MLP neurons of a small language model. Each row is named by its layer, matrix (up: input weights; down: output weights) and neuron, and shows model dimensions 314-377. Each number is 50 + 15 x the weight over its row's rms, rounded and kept within 0 to 99.
A block is one neuron, or neurons of one layer that tend to fire together. After each block is what it responds to, as a language model described it from the Wikipedia text at the highest values.

L2.up322:37 39 57 49 51 31 52 53 81 51 53 61 50 48 26 22 46 46 71 65 41 24 46 60 74 52 56 51 59 60 46 50 46 46 53 44 43 52 54 50 73 51 53 28 31 66 33 42 60 54 62 53 40 41 51 33 59 43 44 53 43 39 68 42
L2.down322:35 37 38 56 36 47 59 69 57 57 35 22 49 35 45 69 48 29 66 40 40 32 70 42 56 39 55 72 58 61 15 58 57 51 54 55 43 62 29 13 62 34 54 45 25 32 48 36 32 30 64 34 42 42 31 72 47 35 45 61 39 41 90 18
L2.up347:23 33 31 56 30 28 49 55 52 52 53 65 77 71 34 56 81 38 65 55 48 54 27 45 65 42 43 55 41 52 45 53 62 61 49 36 62 63 44 57 35 53 44 39 36 28 41 49 39 15 56 38 59 70 50 72 66 59 30 57 51 06 46 31
L2.down347:57 38 34 41 58 73 47 41 58 68 51 55 46 69 56 54 43 49 55 54 28 37 70 57 36 62 38 68 40 36 62 59 49 21 56 43 55 70 49 38 66 45 65 44 53 43 53 38 39 77 72 47 51 36 18 69 65 66 57 32 44 76 44 60
L2.up1501:44 42 41 33 59 47 60 38 65 48 52 65 42 47 39 48 60 41 73 66 36 18 41 60 57 58 74 46 38 47 56 47 43 49 49 59 74 44 60 66 44 44 54 50 32 65 34 74 29 47 50 33 26 85 53 41 72 60 37 44 49 46 47 42
L2.down1501:50 52 73 41 21 45 32 33 57 62 62 45 60 69 66 55 29 68 28 26 34 70 59 36 46 62 34 51 61 49 38 49 63 56 42 40 48 49 43 41 37 44 39 53 48 35 66 51 47 47 50 60 48 41 45 61 44 60 36 40 57 55 51 66
L2.up2057:62 39 59 24 35 50 74 56 50 35 53 38 68 61 27 36 59 55 72 45 45 43 14 30 56 35 64 34 31 72 50 48 53 40 28 45 52 83 35 39 51 44 47 53 21 40 70 50 82 71 33 24 78 43 37 32 66 77 72 34 40 21 30 61
L2.down2057:63 58 32 56 67 57 55 56 67 57 52 61 48 51 76 29 23 47 38 61 22 58 65 47 64 52 40 53 39 42 35 49 46 48 57 66 45 57 62 46 60 50 44 46 93 46 26 64 45 15 59 57 44 53 59 57 44 11 55 49 76 58 49 36
The final subword piece that completes a word split across tokens, often suffixes like -ment, -ation, -ity, -ors (Sustain-ment, perpetrat-ors, human-ity).

L3.up182:61 34 46 47 54 66 27 49 58 63 31 44 36 45 40 43 66 64 44 50 54 39 72 52 82 80 46 62 33 31 39 49 42 33 66 51 53 58 53 33 54 73 52 67 42 55 88 55 59 48 70 36 42 82 53 53 57 63 34 33 37 45 59 53
L3.down182:53 60 47 38 42 38 41 62 49 57 42 78 46 59 23 27 37 47 82 61 37 57 48 44 41 39 37 35 82 44 32 80 56 78 46 50 51 53 69 28 48 32 20 39 31 54 49 41 54 61 29 62 47 37 24 30 46 34 67 59 45 49 50 63
Final suffix pieces that complete a word split into several tokens, such as pover-ty, insectic-ide, prosec-ution, abs-ent, usually followed by punctuation or "of".

L2.up1032:65 55 46 13 34 39 49 41 45 34 37 52 59 71 75 36 71 50 35 61 42 43 39 39 53 56 35 37 49 30 29 47 39 46 65 39 67 56 55 46 46 40 62 45 76 46 57 45 30 60 88 49 24 52 62 29 31 61 71 55 58 58 76 52
L2.down1032:54 19 72 46 52 54 57 75 76 79 51 43 29 49 60 56 63 61 58 35 49 36 62 38 38 63 38 51 45 47 46 71 79 32 49 45 59 75 51 36 77 50 48 26 66 51 60 57 76 27 36 56 56 83 55 43 57 93 54 35 40 47 51 77
L2.up1306:61 63 51 48 28 66 52 44 69 46 35 47 61 75 33 73 54 32 44 56 50 46 47 62 32 54 39 41 57 30 50 40 24 58 73 71 50 51 40 50 48 59 40 50 43 67 42 35 58 51 51 44 19 35 42 06 58 31 53 39 48 56 40 55
L2.down1306:27 29 50 46 44 48 55 36 47 37 64 22 71 36 64 46 50 57 24 42 60 37 61 42 31 59 38 22 53 59 23 78 44 32 51 51 67 46 65 65 33 51 72 58 45 38 42 44 61 31 55 51 79 78 63 37 52 31 79 58 29 66 66 60
L2.up1342:51 44 68 71 44 64 40 49 19 64 63 45 59 58 45 26 36 39 71 54 45 39 48 62 33 61 55 49 58 75 70 48 73 25 65 77 28 39 11 43 57 50 40 63 42 52 63 27 28 54 37 57 62 27 85 30 68 36 63 88 77 32 31 73
L2.down1342:35 31 37 42 50 61 47 42 38 70 57 61 42 60 36 57 29 32 67 33 21 32 67 72 56 76 47 48 35 54 54 59 27 34 56 60 63 34 40 65 37 52 26 26 42 51 45 33 70 63 34 56 56 49 43 49 54 54 36 35 37 48 76 55
L2.up1903:49 80 41 59 35 62 35 48 49 38 68 45 46 70 65 65 56 55 45 62 52 51 59 28 61 56 53 68 50 35 67 50 49 28 42 46 68 69 25 63 51 39 37 42 48 67 60 46 55 46 35 64 61 24 44 51 61 41 47 45 50 34 35 56
L2.down1903:18 46 47 32 48 77 44 44 60 71 71 52 57 32 43 61 35 14 57 26 36 42 43 63 75 50 32 83 59 47 44 49 78 61 57 39 55 61 34 54 51 57 67 34 49 14 55 53 71 56 57 57 52 46 76 29 63 32 52 44 41 60 54 59
Capital-letter pieces inside all-caps acronyms and abbreviations, often in parentheses or tables, after the first letters, e.g. AZ-ER, ZA-Z, A-H-TD, SA-D-F.

L4.up233:45 54 30 49 39 58 38 78 83 45 39 77 50 41 32 56 66 67 44 81 42 54 21 52 53 42 43 35 55 42 39 40 09 40 30 56 51 70 40 70 54 41 48 40 30 40 31 29 48 48 34 57 23 42 67 50 19 33 17 41 49 38 81 62
L4.down233:77 29 44 64 55 62 48 33 18 54 74 28 36 42 69 46 52 40 36 58 40 41 53 56 41 56 28 58 70 19 39 60 75 45 67 59 69 56 53 24 59 92 90 28 66 56 25 46 45 63 58 59 62 76 62 48 80 45 38 57 48 59 49 46
L4.up1317:56 42 26 39 44 40 88 40 90 76 48 71 38 43 34 53 42 57 55 31 48 19 50 39 48 51 11 40 57 55 35 49 21 71 80 54 53 63 52 46 36 56 43 49 69 23 41 45 31 54 49 42 37 50 53 58 55 35 41 30 43 48 69 73
L4.down1317:40 41 59 44 44 52 38 34 36 54 39 52 35 62 45 26 72 35 23 45 30 36 52 70 67 33 59 31 65 28 60 59 39 65 83 46 60 28 62 42 60 41 33 45 27 58 36 62 49 33 39 43 20 18 49 50 41 68 44 54 58 62 59 24
L4.up1376:56 31 40 42 35 46 53 56 84 55 27 75 34 63 33 57 61 67 55 44 46 42 22 59 48 10 37 46 57 46 58 44 56 64 50 65 37 29 49 37 70 48 42 48 59 66 66 41 64 58 58 68 18 53 39 59 67 45 58 28 21 57 67 56
L4.down1376:27 42 67 92 76 67 48 29 56 77 70 60 56 28 59 65 53 59 29 24 07 49 48 58 27 32 71 30 74 56 43 80 77 72 41 62 56 39 52 49 54 40 48 67 87 57 42 73 45 82 69 49 47 36 42 45 68 55 59 59 56 39 55 48
L4.up1440:47 68 49 49 69 54 73 40 59 22 49 81 74 47 46 76 39 66 51 57 63 00 36 36 34 45 38 25 48 50 54 53 78 54 73 57 40 40 56 49 65 50 41 60 64 61 39 41 42 46 54 46 32 56 52 43 32 51 71 38 39 67 29 67
L4.down1440:43 31 41 68 40 80 64 63 67 65 64 25 75 44 63 29 09 76 65 44 43 32 21 56 46 32 77 45 66 58 54 45 64 54 50 60 25 42 36 59 58 40 44 46 59 47 34 80 59 46 48 48 39 75 83 34 60 51 49 48 49 51 53 62
Plural suffix tokens ending common nouns in general prose, such as -s, -es, -ings, -ations in churches, siblings, groups, registrations.

L3.up1446:23 60 51 23 58 32 75 46 53 56 34 61 72 53 53 61 33 51 44 67 52 45 57 69 46 66 68 36 41 49 52 29 38 66 36 82 35 35 55 28 61 76 27 55 38 64 54 30 28 32 50 44 33 42 64 33 37 80 34 53 64 63 65 41
L3.down1446:62 53 43 60 25 37 60 57 47 81 51 49 51 40 45 49 56 35 51 51 53 43 51 51 39 25 60 50 72 35 37 74 59 66 57 55 66 51 56 49 38 34 54 33 57 35 54 48 46 58 58 20 43 31 57 25 68 47 59 26 68 77 37 53
The first word inside an opening parenthesis, such as (or, (and, (one, and word pieces after a split first letter at sentence start (W-hen, L-ike, A-ll).

L2.up362:45 43 37 55 70 31 53 53 28 23 46 47 46 40 52 37 53 37 69 26 51 44 68 50 54 51 58 26 66 51 65 59 66 65 49 64 11 75 38 27 57 51 63 27 29 59 38 57 54 23 37 56 70 74 28 60 47 39 59 66 59 34 63 29
L2.down362:34 41 50 34 65 28 53 38 41 21 24 57 46 37 70 65 49 54 53 35 41 55 65 54 39 55 60 29 77 55 62 48 49 62 55 69 18 53 44 54 61 34 67 39 35 48 50 65 59 14 36 72 42 55 31 53 43 64 63 58 60 37 80 42
L2.up486:51 22 30 33 41 78 61 80 50 52 39 61 30 57 65 33 45 47 36 09 48 36 54 53 64 23 52 27 60 55 60 74 46 16 37 47 17 66 51 57 83 50 62 67 52 51 34 29 59 49 48 53 69 55 50 57 51 59 47 32 40 33 39 47
L2.down486:52 48 34 48 53 84 43 61 58 27 53 20 36 64 63 62 64 46 37 43 58 21 54 29 74 35 49 44 31 49 47 59 66 29 08 50 40 69 35 56 31 31 38 78 60 31 49 72 64 65 35 75 47 38 49 50 42 50 42 51 72 35 52 69
L2.up703:35 21 37 56 36 54 69 64 36 56 49 47 35 70 78 53 70 46 17 58 63 41 21 58 54 38 48 44 39 37 66 71 31 41 45 59 40 30 74 47 51 80 47 42 33 38 16 39 33 37 24 66 89 35 61 16 45 46 54 46 46 50 69 48
L2.down703:25 19 40 36 59 61 37 53 35 44 60 60 61 63 61 34 62 66 37 57 88 09 39 39 33 33 43 45 49 53 70 53 34 48 32 43 38 67 47 16 73 65 50 57 42 48 19 62 52 51 58 66 80 38 70 23 40 30 35 43 56 35 54 52
L2.up2154:52 19 48 50 63 37 45 54 68 50 28 27 47 66 57 61 56 37 57 21 57 17 38 43 31 58 30 43 63 60 27 36 42 35 63 71 50 63 46 51 44 59 59 43 01 66 59 54 41 41 28 51 51 37 34 41 43 48 49 39 51 28 58 80
L2.down2154:60 25 50 61 61 69 35 53 63 33 55 46 69 59 70 30 55 45 20 26 65 16 40 54 40 32 44 59 64 40 62 59 29 48 40 60 40 56 48 51 64 49 64 61 20 61 52 60 66 40 45 65 59 59 29 48 30 36 64 52 43 34 49 58
Fires on words that point to examples or earlier referents, strongest on "such" before "as", also this, these, both, same, known.

L4.up89:60 62 69 61 51 46 43 31 61 43 37 28 30 57 24 42 66 55 65 42 44 51 26 50 38 71 59 61 62 40 62 26 46 48 76 46 63 49 77 44 61 75 72 86 42 54 46 33 56 58 70 63 40 41 51 52 31 52 63 60 50 39 75 34
L4.down89:65 48 44 51 86 70 60 60 38 57 48 45 50 28 80 50 47 72 53 57 73 56 68 67 71 38 62 26 47 49 26 50 25 77 30 19 54 71 60 52 72 31 57 51 50 27 74 68 50 74 47 14 42 85 23 38 48 38 51 76 42 25 16 48
L4.up247:54 59 47 55 50 65 26 51 53 39 33 65 37 47 45 53 72 44 68 36 66 30 41 72 64 72 71 71 78 67 53 50 49 49 59 67 61 50 71 27 37 26 20 50 35 73 57 55 32 38 49 32 35 67 44 22 47 61 22 50 47 62 67 27
L4.down247:42 50 46 63 54 60 45 33 51 57 22 49 45 76 65 61 32 36 49 59 51 35 29 57 57 36 72 67 72 51 67 65 31 62 50 70 61 72 65 50 49 71 22 38 42 43 43 48 49 43 42 45 65 46 17 37 56 48 31 48 53 29 35 26
L4.up490:46 27 50 70 48 56 54 59 25 32 75 55 46 35 60 52 79 33 58 59 40 49 56 71 50 59 34 61 56 63 77 55 85 68 45 46 57 20 37 29 27 27 35 40 43 56 49 42 43 56 53 46 36 53 39 46 45 48 44 47 55 51 62 51
L4.down490:70 36 49 61 41 84 54 53 57 53 57 43 32 52 45 38 43 53 42 67 80 37 31 38 70 31 44 48 31 91 62 67 48 37 27 39 72 44 66 56 82 22 49 53 47 63 35 82 27 54 55 47 45 52 24 41 70 28 47 47 62 42 84 37
L4.up1477:51 77 46 64 20 43 38 40 65 47 45 57 46 58 62 31 35 42 68 36 50 48 54 83 69 35 38 29 55 32 51 67 64 42 29 38 36 36 40 49 06 42 39 66 43 56 50 53 39 45 27 43 45 20 65 63 69 71 55 50 59 68 76 82
L4.down1477:39 53 50 18 41 34 37 62 18 76 53 57 47 49 84 39 20 59 69 63 39 70 34 61 22 64 31 41 57 43 29 56 61 44 53 45 73 48 51 54 58 53 63 52 54 39 27 17 75 47 52 37 95 68 19 46 35 75 56 51 50 59 77 63
Final token of a word inside a == section heading ==, such as History, Early life, Biography/Filmography, Political career, plus weaker mid-word fragments like trans-a-ction and sec-ret.

L4.up421:62 54 58 80 43 68 64 66 42 43 46 53 21 36 38 55 46 69 19 63 51 65 50 66 47 51 54 62 34 59 53 64 47 41 45 47 65 64 31 52 60 15 30 45 46 47 45 38 59 52 43 62 59 47 57 68 53 68 73 76 48 47 25 54
L4.down421:41 39 70 46 56 55 71 43 39 66 83 33 60 45 56 26 53 68 37 53 55 64 54 43 51 28 33 62 66 37 44 64 50 49 86 59 29 83 31 30 41 21 31 32 44 31 42 47 64 48 49 49 46 66 61 50 66 31 64 66 55 70 54 37
L4.up1336:34 18 46 49 19 48 73 43 51 53 39 42 32 70 33 64 50 61 44 60 41 45 48 38 79 46 61 71 39 46 30 50 49 60 62 40 32 41 40 67 70 32 52 30 30 50 71 47 67 41 25 36 52 59 76 52 45 59 70 61 71 57 42 56
L4.down1336:60 53 69 59 32 27 29 38 37 35 69 59 71 60 81 37 42 42 58 51 66 12 43 61 17 56 27 08 59 45 50 68 45 51 46 52 69 47 44 50 51 51 71 67 76 26 57 44 39 65 50 42 67 41 46 65 38 35 68 50 22 50 74 44
L4.up1821:62 57 64 69 19 63 35 32 40 57 47 28 44 57 55 19 46 70 25 41 49 63 60 50 35 48 62 42 60 43 53 45 47 42 56 26 61 74 40 44 68 38 39 30 60 60 50 33 64 37 36 57 29 48 77 88 75 75 60 53 64 40 72 60
L4.down1821:53 70 42 46 70 51 77 50 55 25 67 61 68 45 59 53 32 61 55 34 52 55 56 51 42 38 47 56 57 35 50 56 73 33 87 64 49 72 55 48 19 30 27 56 22 36 71 57 58 34 33 49 65 12 42 58 70 39 59 50 43 53 54 75
L4.up1835:60 77 50 65 54 74 36 27 60 59 65 73 49 41 82 34 55 35 69 57 45 46 24 38 46 43 70 46 45 34 68 46 41 55 66 49 28 25 58 74 38 52 49 63 51 67 35 45 58 71 36 55 71 29 61 58 65 69 44 27 75 45 51 60
L4.down1835:42 34 40 56 77 57 46 57 29 55 26 42 48 46 37 49 46 52 73 52 20 46 79 42 49 92 41 45 62 66 22 44 46 40 36 54 59 65 66 37 68 61 54 58 25 45 42 37 35 44 86 51 31 52 45 34 54 20 38 52 62 45 78 46
Fires on final subword pieces that complete a person's first name (Geor-ges, Pier-re, Wal-ter, G-ary), and on "such" in "such as" or "as such".

L4.up86:50 53 53 39 42 49 25 58 41 43 40 61 38 79 71 44 62 75 54 43 61 64 43 58 53 58 64 73 69 25 63 82 60 43 63 60 62 55 52 47 47 65 36 31 37 34 57 23 80 59 66 43 32 73 53 51 61 61 62 35 39 47 68 44
L4.down86:82 58 71 60 48 70 48 40 71 46 57 67 64 50 64 45 66 44 49 21 33 16 34 42 52 39 78 58 33 45 35 31 55 72 52 57 41 44 69 45 48 45 35 50 32 47 61 61 13 62 30 51 44 34 42 54 69 55 45 53 58 42 52 62
L4.up690:32 63 33 42 34 44 37 69 72 55 52 49 28 38 51 43 45 27 79 34 58 47 66 29 40 74 55 34 44 48 55 48 52 53 50 63 75 49 43 50 60 75 26 52 49 80 45 52 76 10 59 36 45 37 54 66 51 35 63 38 23 75 63 56
L4.down690:75 59 51 74 64 58 66 82 40 81 47 54 26 51 46 60 61 64 32 55 47 35 61 22 52 66 38 36 68 52 48 49 28 71 31 37 50 78 58 64 49 37 44 58 34 56 45 42 45 72 42 41 91 61 36 59 42 36 85 49 40 23 40 37
L4.up1818:47 54 65 34 44 27 59 40 57 61 43 60 38 47 56 50 50 51 74 47 66 51 53 42 49 67 58 29 26 53 49 34 61 17 32 56 33 54 50 24 47 35 53 28 61 44 40 36 57 46 68 47 37 45 46 41 60 48 79 49 83 56 51 48
L4.down1818:72 33 25 47 48 40 59 57 34 61 63 41 49 45 42 57 25 51 54 52 45 63 32 13 70 58 50 45 54 78 51 51 31 42 53 49 40 65 63 67 57 57 32 47 33 32 60 35 57 47 46 50 60 49 96 76 49 69 41 56 35 51 58 47
L4.up1898:43 57 42 52 51 52 51 74 51 46 46 45 01 38 71 46 48 70 53 60 55 50 44 44 23 40 78 30 58 29 54 91 56 54 45 45 59 46 24 46 58 65 40 55 58 58 58 38 57 38 65 40 45 53 80 61 35 49 71 62 37 54 47 45
L4.down1898:62 64 49 31 57 44 69 69 71 50 53 26 42 64 37 64 53 41 30 51 48 38 52 40 50 68 53 58 51 48 66 41 57 68 39 33 62 64 56 52 48 68 38 51 72 44 41 52 68 40 51 43 72 29 51 12 65 40 47 29 40 70 73 62
Past-participle verb endings, mostly in passive constructions after was/is/were, like was nominated, is managed, was founded, often followed by by/in/as.

L3.up711:44 63 71 57 34 49 54 70 65 48 47 56 29 57 55 47 57 39 30 65 63 50 68 39 34 79 74 50 65 62 66 51 34 25 44 24 31 70 40 34 65 46 64 43 50 72 68 39 48 50 36 66 70 64 62 39 60 44 80 39 45 70 70 28
L3.down711:54 58 41 23 73 51 57 38 53 52 47 37 51 60 59 67 81 31 64 45 35 37 47 27 43 67 59 29 46 45 60 46 34 72 72 64 64 83 45 65 59 61 37 32 52 50 35 70 68 35 61 67 73 47 35 50 51 47 84 66 39 51 68 42
Past-tense and past-participle verb endings such as -ed, -ated, -ored, and irregular forms like known, found, held, mostly in passives after was or were.

L3.up1299:68 54 52 81 18 46 39 47 59 55 39 37 50 41 38 61 57 57 58 57 49 38 16 54 49 60 57 52 46 52 44 57 21 60 06 68 35 66 35 64 41 26 46 55 42 57 26 55 40 25 12 37 30 44 76 33 21 58 72 40 42 58 69 47
L3.down1299:49 41 33 53 59 56 72 59 59 41 79 60 44 55 43 55 43 77 47 50 79 35 38 49 54 48 52 53 47 49 69 41 35 49 31 56 33 67 69 49 60 44 33 62 41 46 66 62 15 30 49 50 71 27 63 36 50 45 38 51 50 63 49 35
Quantifiers and determiners opening a noun phrase, mostly all, plus of in "one of", most, both, other, different, various, many.

L2.up461:73 68 32 56 53 56 08 51 31 50 43 42 48 46 34 59 74 61 36 52 29 30 77 76 57 27 39 65 38 55 55 48 68 44 58 45 41 47 54 11 38 69 63 62 65 44 62 66 44 68 50 58 51 75 54 67 49 50 52 70 83 53 47 21
L2.down461:71 79 37 66 42 54 26 26 37 51 65 71 39 54 32 53 74 61 26 41 40 53 61 68 83 50 43 41 45 57 35 46 40 65 28 40 46 47 69 62 68 50 57 37 65 41 65 64 48 42 50 61 17 67 52 46 24 31 47 33 54 55 24 26
L2.up672:33 46 39 54 46 83 65 40 32 61 45 33 25 41 60 65 64 48 50 68 47 51 62 65 40 62 53 90 22 22 46 27 37 41 54 42 26 40 38 38 58 61 37 32 51 43 62 47 74 57 63 52 69 49 42 44 48 74 51 55 59 40 50 47
L2.down672:88 42 55 61 29 44 54 48 68 62 41 63 51 69 77 51 42 61 53 16 44 48 40 41 61 43 45 55 64 54 61 50 72 50 68 35 55 55 54 54 41 42 72 49 40 74 86 38 37 59 35 44 33 54 47 58 41 41 40 60 42 51 77 48
L2.up941:35 59 23 51 37 69 64 64 59 24 46 55 41 66 70 45 45 49 62 21 35 31 65 34 48 64 35 68 29 31 59 58 43 63 46 67 44 49 34 44 20 63 60 59 42 51 37 77 58 29 41 53 63 57 49 59 48 61 63 54 74 45 71 31
L2.down941:63 69 20 41 69 53 60 44 40 34 49 43 66 44 48 26 28 42 41 47 58 58 72 56 52 44 43 32 41 27 39 49 58 35 57 28 49 26 76 18 39 69 84 57 58 34 35 71 64 31 29 56 66 68 55 74 37 65 35 59 42 60 29 52
L2.up1102:49 51 48 35 61 46 60 36 40 28 61 23 41 92 58 57 55 69 61 54 69 57 41 57 22 73 57 53 54 47 61 59 99 52 36 38 40 42 44 19 35 62 55 48 54 58 69 28 42 73 74 68 62 39 52 50 85 35 47 50 32 91 70 50
L2.down1102:47 32 37 44 50 55 53 55 35 49 55 26 43 81 53 48 51 52 49 25 45 70 57 33 53 57 32 52 77 42 71 58 65 71 50 29 51 30 44 42 34 91 71 56 50 48 63 43 58 71 54 42 59 52 57 62 58 53 55 31 46 49 69 44
Endings such as -ed, -ated and -ided that complete passive verbs after was or were, e.g. folded, cancelled, divided; more weakly, word pieces inside proper names (Lindsay, Celso).

L3.up1826:68 78 69 39 41 44 63 30 39 36 59 73 58 51 35 55 49 48 53 36 17 53 52 34 28 61 39 51 59 48 81 44 66 52 68 42 54 48 27 39 44 63 31 62 30 55 59 43 67 70 78 68 26 21 68 45 55 51 29 43 85 66 39 68
L3.down1826:40 54 47 35 41 39 57 51 52 58 51 57 24 42 43 48 37 45 73 20 32 46 61 44 47 51 45 60 58 59 43 79 79 45 40 32 50 60 51 52 47 42 51 50 52 40 50 52 43 60 68 61 56 51 73 48 65 26 48 54 39 74 49 73
Second capital letter of all-caps abbreviations and codes, such as the D in FDA, T in MTV, H in MHz, K in SK.